Part of a small language model's weights.
Architecture: LayerNorm before each block, rotary positions, no biases in attention or MLP, untied embeddings.
Training: a variant of Adam for these matrices, 683M tokens, 10416 steps.
MLP neurons of a small language model. Each row is named by its layer, matrix (gate and up: input weights) and neuron, and shows model dimensions 64-159. Each number is 500 + 40 x the weight over its row's rms, rounded and kept within 0 to 999. Numbers have three digits each. A neuron's up and down rows have the sign that makes its largest values positive.
A block is one neuron, or neurons of one layer that tend to fire together. After each block is what it responds to, as a language model described it from the Wikipedia text at the highest values.

L4.gate187:499516493482508489494484474510476555483468434509462501497547504488499513491506504491558511462538493510531466490568475471600413487548475513541484541487506453623539508499501529518472538552498474483516474510464478453465512537467541472582473486501539584510488527488519488513510499536474548494
L4.up187:515449553496476539505519513461533458539446506436538462480480498509473525473480502502509568440467424493449469549420491466472459440483456536555528476534524482505467583527601457436512536476452500524502455463501483452539514571496427442555570484576485477492526448499471501509468515431510513546
Word after a name

L2.gate572:484524497466455504500531557441484536576573539487462446503533488459542477546581455439512483439504456449496495507485508538499493537486489436564520434449567484618558515545507467587488538521545522429455522465480556488415489492515511491560476436517522567459487431490597476465469545533450455523
L2.up572:505540580537584547443583500434421557485467486493454459487527495540548384533527465467465433524470423563470548508528477504501506498474528471449566477545465573452510479559495507493415534492507511509447520510630558512442516512528559546465410517423447494456500498488508456502465435468455493575
L2.gate610:484465496560459552480475602517470531471445472491522524524502543520448473511500482513493433475510495573531511522513503468524441516514546399522538536513467508543540450510507422515525540538498492436562504542501493561424448460508524499544485473471493491445421444522524473544515559504492509478
L2.up610:506505474522519416514528527454545492417520480549471556452544504538450462525563456505465488496452522532565497489493467510519553524488482472494461471585577551519436463561509517429482538492565531520496468448531461506530521450540498477473443470537559562481496493487587487499521517430417447499
L2.gate1070:482455562481476542463514525400490502479474604523496540530503492512469469461519499487434484518496532520550482510567567496607524572525511520430469549378528533471575531488585480491563522510483538455483563540504590539457547472516508524530474441424468453418449396456491513539436515534485519511
L2.up1070:499501449457485496535574504478499504503507506497542521493554442548519480454571398516558426552473406512479520487571525455463483551539524498463475605483543559521482432489487412590567523514583481559524575479471587513495523481497511518539513485413426504452460477424494557514507549518470453459
L2.gate1208:524523518506511448501538535525514560451534503488529467498486507480498416520533415392530421504513480543492418589459533488552533456509448502496537519519524531509506518521523494496552458548529505499411522515508556530459488485454503492549519522554514487521424448451416433443510505548482498572
L2.up1208:429492562533518512460510563556531495523467497478475492535504548468523467493475441494509454551563517524499443495543480465573492561513527523525510480477579545512472531487522512424486550471512513569511461509582451495533478401472466465475511434585529524552503490463474476500435446490535536524
Name-completing tokens

L3.gate97:536462572438463444503495509527445502619450519523499544498511420558495457577503545517542502515476530543567513496551482511520518549494584551470442589576513543500446554462472461460541490500515463580510546515463536489595514485547456488546430460486482502491462527535498586571490535521480518471
L3.up97:505488596494504456429569555506522493557553487434544580595414491588545507494515475480571475548591534475462552512487497550516474518507585493473504500525547445453498543504503453465486473467503539542396560547499534463571487455478521468560459479489486499511551443535515552501430475530517501500
L3.gate227:537503496503509529410493449544499462529455466519518455548501497476487511555449521454484440432465540550493514586442529494520571488532510508518456474531531534394577574499540463545541474458476546560512539540508517549461536468587499443541491452453470550514541530560607526412479512528497481530
L3.up227:459510516424497515496541518555526509553508461524533488565480472406521562387541502471546539465493544458462464465465473453598561536469544495465442420521464495478505491494486524524454473498457554462481487541556443532481494476549529455408517493484489516501530473434475527454534526501445510457
L3.gate286:483535504563462401548468548516516560466577497476463477510574521556539536502419538512557445546492500493504546440421502435538532470462516514485480485496501496456541508521466417437498537538524477468532466540485542518456502539484480542584459530564523598506504503474512494431470467460466481510
L3.up286:523492496487515540497501472529472499572486530460569475567550491535463476451498521572555458556413510517487532504518543542546538510387492483512522516457575471534509538542536485462536490471538485561518490538561529425548564516428437551477448564479534513458605500530577596557521532474516465548
L3.gate397:545494475467494498435591512509472546487486508443458500521465474428541431477508509481447499535488517538527569500488555531588520505458534516502478468492523602498556494449481541496528458523499501492470500540445506534509514507497469551511494513479530591470511465537478547399530505459502460552
L3.up397:483490511485513487460542468497486523453506531519498531540475468531585469477452518546403465497533518539551516502539619494595546484440458513520490501515494586504550451483497540471544495533503516457530482523580477484508501489508547517538503542514490472410496431529575535496515483537593517477
L3.gate443:459544467506478538527477484508548469487509438530549531442482487438462478571502473483500512536499509523485503458522478498499553596505476445452499469494516561575580469464438469404553520466533463472458511512542488471456469490544477502457522474487527500515538533546555530518484460501514441430
L3.up443:361477470484533466576552501509438456584564497468558489468485578525527534567446516515509507485525441469491522499504518521527468527546452417388506436459499539481519466429508501427478563588518468489564520496514474446498519529495393482541470515547510506506502476542543532510513400479514513501
L3.gate573:491446547504442457544496510520544549496513635450478480565505484548513505472545499481417500438551482472489553527494595487469523481540466528490480491561500453486582459552434532476518466511607507417440553517445547578484521515587503560582437517534460484467547483469462543451552460521486503531
L3.up573:463471475553529537528500581451451486518475542471434481488503441457437484522542549482557527549512519523482432472457495544560459484470475500435566492484448524516495483534453479509452476479483490529507417497479483503499472577504506494522500541529526504544513482561476462482469487472487495535
L3.gate791:533513422549505521484573449479469589512568569500492458470468522463484439524528400553486530509491504514485484471450497474528470494503475527553497512533521520560547506489492554504459503468447546468476492511463476565465503531558494533514519520502490514446473493553478590441527518474506422499
L3.up791:451461443522505557557495464486527580472504523506541501443492478561537481531518447567476443488466503546492465483577555465453522488557511484538501541557494536437559445445559502506422546514475519464558523486500426473441512544627445523532520500503456471467430445404478546491481430487455519544
L3.gate813:543420529498510529493490565468449515459415471440516479472572511450456583537525476498486552513589505542444554521501481437522487527502518571517455515534476449546539513535519522486499533557531482557421526566496534510551532452575491561536496486499488545552451454539440541521434483493490508473
L3.up813:557483527517505553474510500518517442544488484529483491535539486436496561559420528568524469503548524505462548524556507451520521497462510477444490507537454495518539526569550477459489473484551482495477512459518562464462532554523462501539609522537492539467555473618466504489557423417542551493
L3.gate927:537509567475484523421488464558443471472498559559519454619436486491487488535505491526520488495571492460502463562429507446484521461531470511561431500548470540467459463459439598520528497509480483505478445521428542466482509589440478522503494545488505536556488508485554445451471507468546530453
L3.up927:509477487581350604512575480492477437467560455492556501581591544519474524492475498413484545522462492495545526490536541496517505497474422485555474450450524518524478461528473483559500455456505502499474567452436544567424479451543541500447504482497499514423545525458527541517489481480456465460
L3.gate992:431513492538489452509489521508415521576568451500519515522475521495479484542541513481471453447507474432540481489492431492528537480509522389525499480471556516520529524472549490480488584472582480523474518559477482550547507578491506490518452427514571534513536440501478537439466493452496461462
L3.up992:453506510551594425445516537428456503462488524563463482528460471541468475514518585518555474493512490442481471525535450450548522441476529506541526478453457568490487521505471534501510571465494530403525483478435455474552460577526524470502551516511541546491546545583449451507417521530510520521
L3.gate1021:462464482544528520523507574462454411485503514528518480518545546451516463508521443470505474587493492484561517482524495490544418498497498607567481493510490571482498544543487571483492561514480503477458415503530462513506488554606455408517508478485511492491432592491551553513544569556538511479
L3.up1021:508442507426497491445551497413509435481496480491444526412514523459437521433543478486534482495397506449619530479481481537508488534500550482512540500503562524495440625487460561431519554501488518457529491488553451497539512447488519508467514452474464571492492542487527546441522431362478549509
L3.gate1337:484526501447524469447540529441496518440478495527518443532569578506549538562443493486526540484401476513451466477503539506573515551453490557521507457496449510439474517539438458426618544517510518464527432474472522453532515516520405531456561506479551553481491482472478467564483540437487461488
L3.up1337:506481534422444445442569572525489488530499468490532495553474449468461451537581512528487472446507494567454482458530476547543458550495539478496557461523500467536428497526530516593552541496445530568492553480516530541519450532567541478526500452504486438503634469499567567501516509618549478570
L3.gate1507:510474500541499422498571533520414494541487507485515456444502516511524505502563459499522546516440493495600521503509492531480514494485409547629470409405481507476522517528549543498498519452524396467468483506492469542533460501540520471526460478460487583487546494434530531443574503502479549488
L3.up1507:469537533474504453485514539495478595494517517441558474430498564521468495473562522403627473482516530483493477508479467438497460495525476548533529496503457551516420537533555492549484452531544465530507518454517362494511457559555453550530519415476518489540504510535522531500498497551545515590
L3.gate1985:455457464588422523497548565479437529502536438576484555414548500518516453504542511536495490591537525542564542423430500529460478540480510490564506495490489475570512462520465534509533543519518489474539473470526539508520470468468461620512506447482492506478560533520530528488488559471531497460
L3.up1985:462511481512470571503586551554475545466531452567554487537515483489492493498506505466472468501501477499520446466487502535501465543458525573508569528464567462518469474533490471537482582471524484507501573506553476464563487418534538520486514436492479473518481508481546474575513478458580484437
L3.gate2087:511487453508561538536440462547496443464530460531519477509550505440534496493540417460462528554557504531569538532525485497551522540496517456490440539546506513439552496484573502401514509480605440502517529533500542516538440525534548490442473516574479535489559551538538522533501474527454557484
L3.up2087:540542479635586491586460442566531472533533550470458545578569487545508539517527500429492499509567463517549529497513515470454488478457535477489478450481537536472558531531537533437513557500534493472528428502513520520529477545534426467502456439557450508501465499500444497487513547566472500479
L3.gate2250:520497481503473512469512465449465485471482553493496528518473488438458485478519533517501494472556497515528484513417564515493523550418471563510512482505488489545538432549524491524606498459428500483583479570620439461476528521536462489501519537431506515452480553535444525484540467476520454558
L3.up2250:435516587546519447514536629502499514501517518528481485462580509573451519545527508609439456491459451550535549465510508479475565555519437559512463449523500488452555417515483546465476498478530511529521533379501485492507511487509425545490484488534494482510492445592536509528485475526533547515
Proper-name second pieces

L4.gate409:538520505449454477479503573500502541485426557540557552489501525466500486498526480547476518488471522473523433571495449446502572437488490494518474493494513473446501502525501482436528468442466502510595495531561492568459536498564461512538446510506496459576531525489565538436522482492505457554
L4.up409:465587551426459541536516537440467490543497457501572433563457424529545530478522461448466421445484526559532450503478485525498548510470447559438508571531483592481536486530555537526465591487473439563454507506476523523522483531443443432542514412515454452491477488505481473482457528529485503516
Mid-word continuation pieces

L2.gate313:525480512525535519530512478496437504472466425556428462522485459410478543449453557462496479438545475549439495547464450518452569546492540507463473426496522499507532536508531520486489508455430510529466437557522557555495449530533504540466528533455591488535489479487568446544486492510578480501
L2.up313:527483475445468467514510471477405488449518519562557467539581450475461512486530495481521517475491437432531560608534458532533520416519479472506440484515463500475532510508521464520455490553479523530495514501435514527533489504476484466545536503535524467552458490508515521501476556415472487509
L2.gate978:506390502423455533518524578439436464506446488486480447459520535533490506525495418524495495485517434483455503520473431519503516487430500518432469517512483576524475535511547575459583518475458481502442446481510568472494494521483511537522543568571442498516484558540524484476528530464487571538
L2.up978:506466533580444458508433564460480576545435536547470469460479515539486479546504545472481542511473513509508520536502520477529478465506481514479507562464534487477469446500543514514510488560474500492511508476463459497496525519543505505499511526483409513498460533527544527524494501516424520501
L2.gate1505:472503455536431539569522487493495551521535512482521454544514577518476557519529513499464512434500454514481546569500474517563428503516535526499517501508387539517484549460465540428471560580431483501497504478441549547506564486516438447524496514463479529495495410488511443487515521524444440465
L2.up1505:500463455413483525504461484452521415485484506466495491533503525537588499503470520474478557467546463569468579526500501474445519537524526422533517543478454522474438454527511516531542538519518473502486519521456504525533516493494506530478492411534436486503573510442479485498393482518539551409
L2.gate1980:475518519436519490577468529535469461527538497536596503465514509513482508519568528468480493544555539505476445563503472440435477548503521483518468531504460491498520514410551471492549524558494478511536507506465517509494501509522488486534553505477529479517504430527497461478472480494539531442
L2.up1980:500483543554489487462499559489484492433498478610546440511485534494479498498574518516559472534548452488532533572540488513516483522495510447528469464452472527585526511483473530521480491518524488593527493508472482534563486506495503506529491481471450521439463452544507447472480475526509518527
Cast-list "as"

L3.gate229:525536475481474464408533515564499508435483497539443495510421478501553472576481510421500489546511456551524447463467563508458487515517461573439513480490357480486501504444433579509473473549502532474510487508513510504529559537509473513442479480479484510462469501454487541410466499534537486469
L3.up229:456496555470423526486525472541521495452444533520553555487450449497524498487493544521531542511464498479506476479495527506489489529437456506491512546494474431505513550506514535490466523585553475429573516483497457502475444510505511529477541482530483524486540447469476489481482457564565572553
L3.gate400:551448441524555582481444487470480434511490480511509520483527515485577502477583419488440496493415453462530472501563518563537509467482531545545381486540506455508518590484592436432513521420453479507529490527535497480466530460532528487512477489461557479478560544538498486407489505491449485546
L3.up400:514459500499559573574496560495489517531474503610482479501521474554463474459483434526479518456535528487549523587502568461447515532548520496492531501545486547531504537444518480439444470453523461458485486521550495528458520488504575508513511510498512471453483587472569482549524437546463631534
L3.gate475:491529547558525475492512470480515536469447512481465445467495586487502370437547466561529555491488571494558492469476531506548446484461470498582532535538443525503494499523481497562544417493508499528490511524522456388536461467496467478458555504527544498481498530558429493567569554546460542524
L3.up475:502436498499495523520552445500512478509503537519482437514606484521522421410516448506588547488438488532481503491454405467520547546455579499561494515612501508433448527499498439518457514457545544465548502476417536536566531617491548484478508489547469532552469508546497466541534502507485468493
L3.gate531:522511485460499441444451569453496507527503489478442482478483435458520413470531445497501540486440509523475525577475557516560493536501452537507452466501469473485432478448445478555507475548489532556484506580490552450493445468489605434533471464451421475503476473527560520488492509486538480499
L3.up531:537492453410583445496486500535490523486471478467513499490503497499535536532512482515423513449523497443487538499534517494508538511470479490457503497484530470530463489422526498458441519479493550492516409497499581431490487495557504488465549507493535538557523554515506403511466499563526475495
L3.gate556:504433520439482479538473546504455473442518580516472421504490486446501474522497481502505436424517507504533551519434463518552493506502547486517450495518496448515540501466493410541459513572534490584500485506567556573451483448557492421549463465539525505514556493500437485498481541548482470499
L3.up556:600523502548509484511489541512459486532414489561515465490466586459544540496510546583442530517508498448574471426484478518523470471532511541498472533409483520577543523457521517491488551524473446495562543494537613501479502491469454445509520506545543507508458460463518567488537516417540509478
L3.gate720:533528484448543485520470538544499476476517440477451544532510495524501509549502498489532457448536472574444532453484449530467464510474541537485517470482463443487573413574465442412500523497515515509563492543452622534520453482485488440511481541544481529564575599534443510501454530404490484456
L3.up720:425580450519500460498496488527538528490542416483458533506525460540520512535487631495548418456513492581465495532568543448548468520545485562507483416488480419546510466454483469421523523481513553491469497538398556492507484465478547436568531477442431487490537515463543490467420473475545504529
L3.gate1100:523467496518468497480452514484496582511524536516554486492557504481518486528532462527511431489496516520521420500567470439543529484526457519458494521587456484465565476432483517441474456577608487480523537539535545497484488522584562495475503534468507544515487527421482545473553473450430559496
L3.up1100:510486517489547510490478534521486487498456431527570505513518443501483471504497519469566532567471518449436535547467466495573516491495548533570560523564483484477440474507522500464479578434445495532541480506449495463551489504457544503536459481481472468441431505564488569552554480581547474514
L3.gate1104:501506527460508517518477524465544435528549490494557503484527526448490464490537471491535578487493525522495441433546494416450520518465546473453552516614515507436531489494506522534547453448569490529478477478479521503519482546550489499534483516531464552493454453500541510467534502487506482495
L3.up1104:466531457448565520547536470443455479462459457554510494440459563508507552530490473432438364528540479499509518482477588517509546518486572491470504474493501491468439445495482444530487493455511537656484515477524508484502472396471484459448500432535560461523521531521556567492477532507542474464
L3.gate1305:488477527509424511498529525564453466540515584538491480522538488459562493500545451482535544486518434510498547600521479511513474463500485532424466541472472536472519517455483516470554555476473541522525487527504567480508475438506436493485519409522453456422402485419477514500523522476594527493
L3.up1305:502508507494490449490542442479472556451508536573491473473497523542482557480483522509548428541470572406450505423403454524520476489524503482494464439510500516541481447461538567486480487545493460495533523548500502468536558547457504533456499498486498586506535521554515487472451520518495482474
L3.gate1434:582543577490469410443457542510552519511505525462473539524499513593468503538457480515506480523493515482472537446509521468480479526404555469498500457586415554470508477447541502472526545597461456510496558499569521494481483531496506489516448485474480531495465475460513541439436545459544559514
L3.up1434:384495511477502537426443473472516518476509502532533411458474484485465542531518428521565475521509596491469570560499519506502510491599433476516544488536559558536447554541514481549510508573481506517442446455432556476521526477432488519518486481456425487529508557493541518511509473573509543481
L3.gate1605:563438454492563574476436574493498505481500501459452410471564437508439483512498480568474407536508552518505513471469472576504517570567534493513476496562532482489480509476551466552541512452534521558500502524486497452440475399500535428412479515521437476490446554522461605555510538521483564489
L3.up1605:532427482525396491503434429535609451470462449512478514427539447482537481520554489476464517459501479521498505489539564512511538552449484571509450460538549535474447504550490527523454519439529442450482534484494493449494454532468537478467541507503508518559555538502469507455516465514498470511
L3.gate1627:472489386467521486434504528520551556480509497492577357519499504534523534565492527483569463459515547520506512495436470451504529519532542474471483513478555581406566545507514423434530516517544450495517530464461436506553510505447509468527404517561512496513539549449574492476539516473462513461
L3.up1627:484534503530499522461499487468463516500535503495523467514490495594509522515489488495525460486572535408502430462456556414474495486500460524548400521531455588526458522489517500528495526491505492544556498484522493503527474413539431419539542617508491434526490479459436481465511467530525504600
L3.gate1815:475525514461515487525482449484464531519586515491494555501533456500550541511507522572530545468503496483476476491436480519526498476469485548508497490528549550488630465521431509494519482503496502509505470473492494516519513503491517470446468518550544525534481507504457435463479454495486558521
L3.up1815:468503474460454586516479519527463486502488449463543529514518567462553540528479537383536544515526542460465542536519546492516526444505536454501467514495538491477473473461470546451615511483479547506465469461476489484512578458522488503549503561506556479572505505528567496508438458450415549496
L3.gate1848:502513449470498490457524471459527479450456525526543441415533552493578506532545537434492490521494545516483519505479439480487457510494495572484463527536454447471523584489567462517517481440537525575462475493544527527508488552544527486497450499511513500534614534452456537410449476505501570513
L3.up1848:534505481422501446484472507515572507440487483505514505483483526541538510417488525481518564473437460442466572544489486489545554440519552417528490548532519426527470521508527490502653540551493421489520485487483493488551514434491484473484498459497422443497465485478534491583410572523500538511
L3.gate2035:501554482504533425442593499477469583604517499536514521430572487499534576522533495506528530522489499485501494505504473530483542465471525523471500548536494561511491445536440499523515467477539443499474457512469518626455502486521505594510489496465506495433444478539495551543508524476517510473
L3.up2035:471528527437474454518518498546440522467473492535527549479584499489507478458499512529472523476442551459474523504471480557491503499498508480521574477609466503460496512497448529487517443483541593499438448426485478535468442441500473532484502407546461464569487426517477514460530470539577486438
L3.gate2154:556473469481501548436426493480436569528464517540521460572503501468451500508522501520466456537426574473536476481483538551501404480477467553520413511555458504516486473449510465446534560504424458492442450547530520506439507505544458507464599502480507477481444505493522575502528459516520550465
L3.up2154:507465503503525514490483456564491522520522516460493567509521530477438434462533467437542504527482506490503462492557483466537391472472443593484525499505449522506504399543480498515483511426427532550539472537509586510471431527455489512466529518525433514478495511509499482505483563509437481427
Token right after a name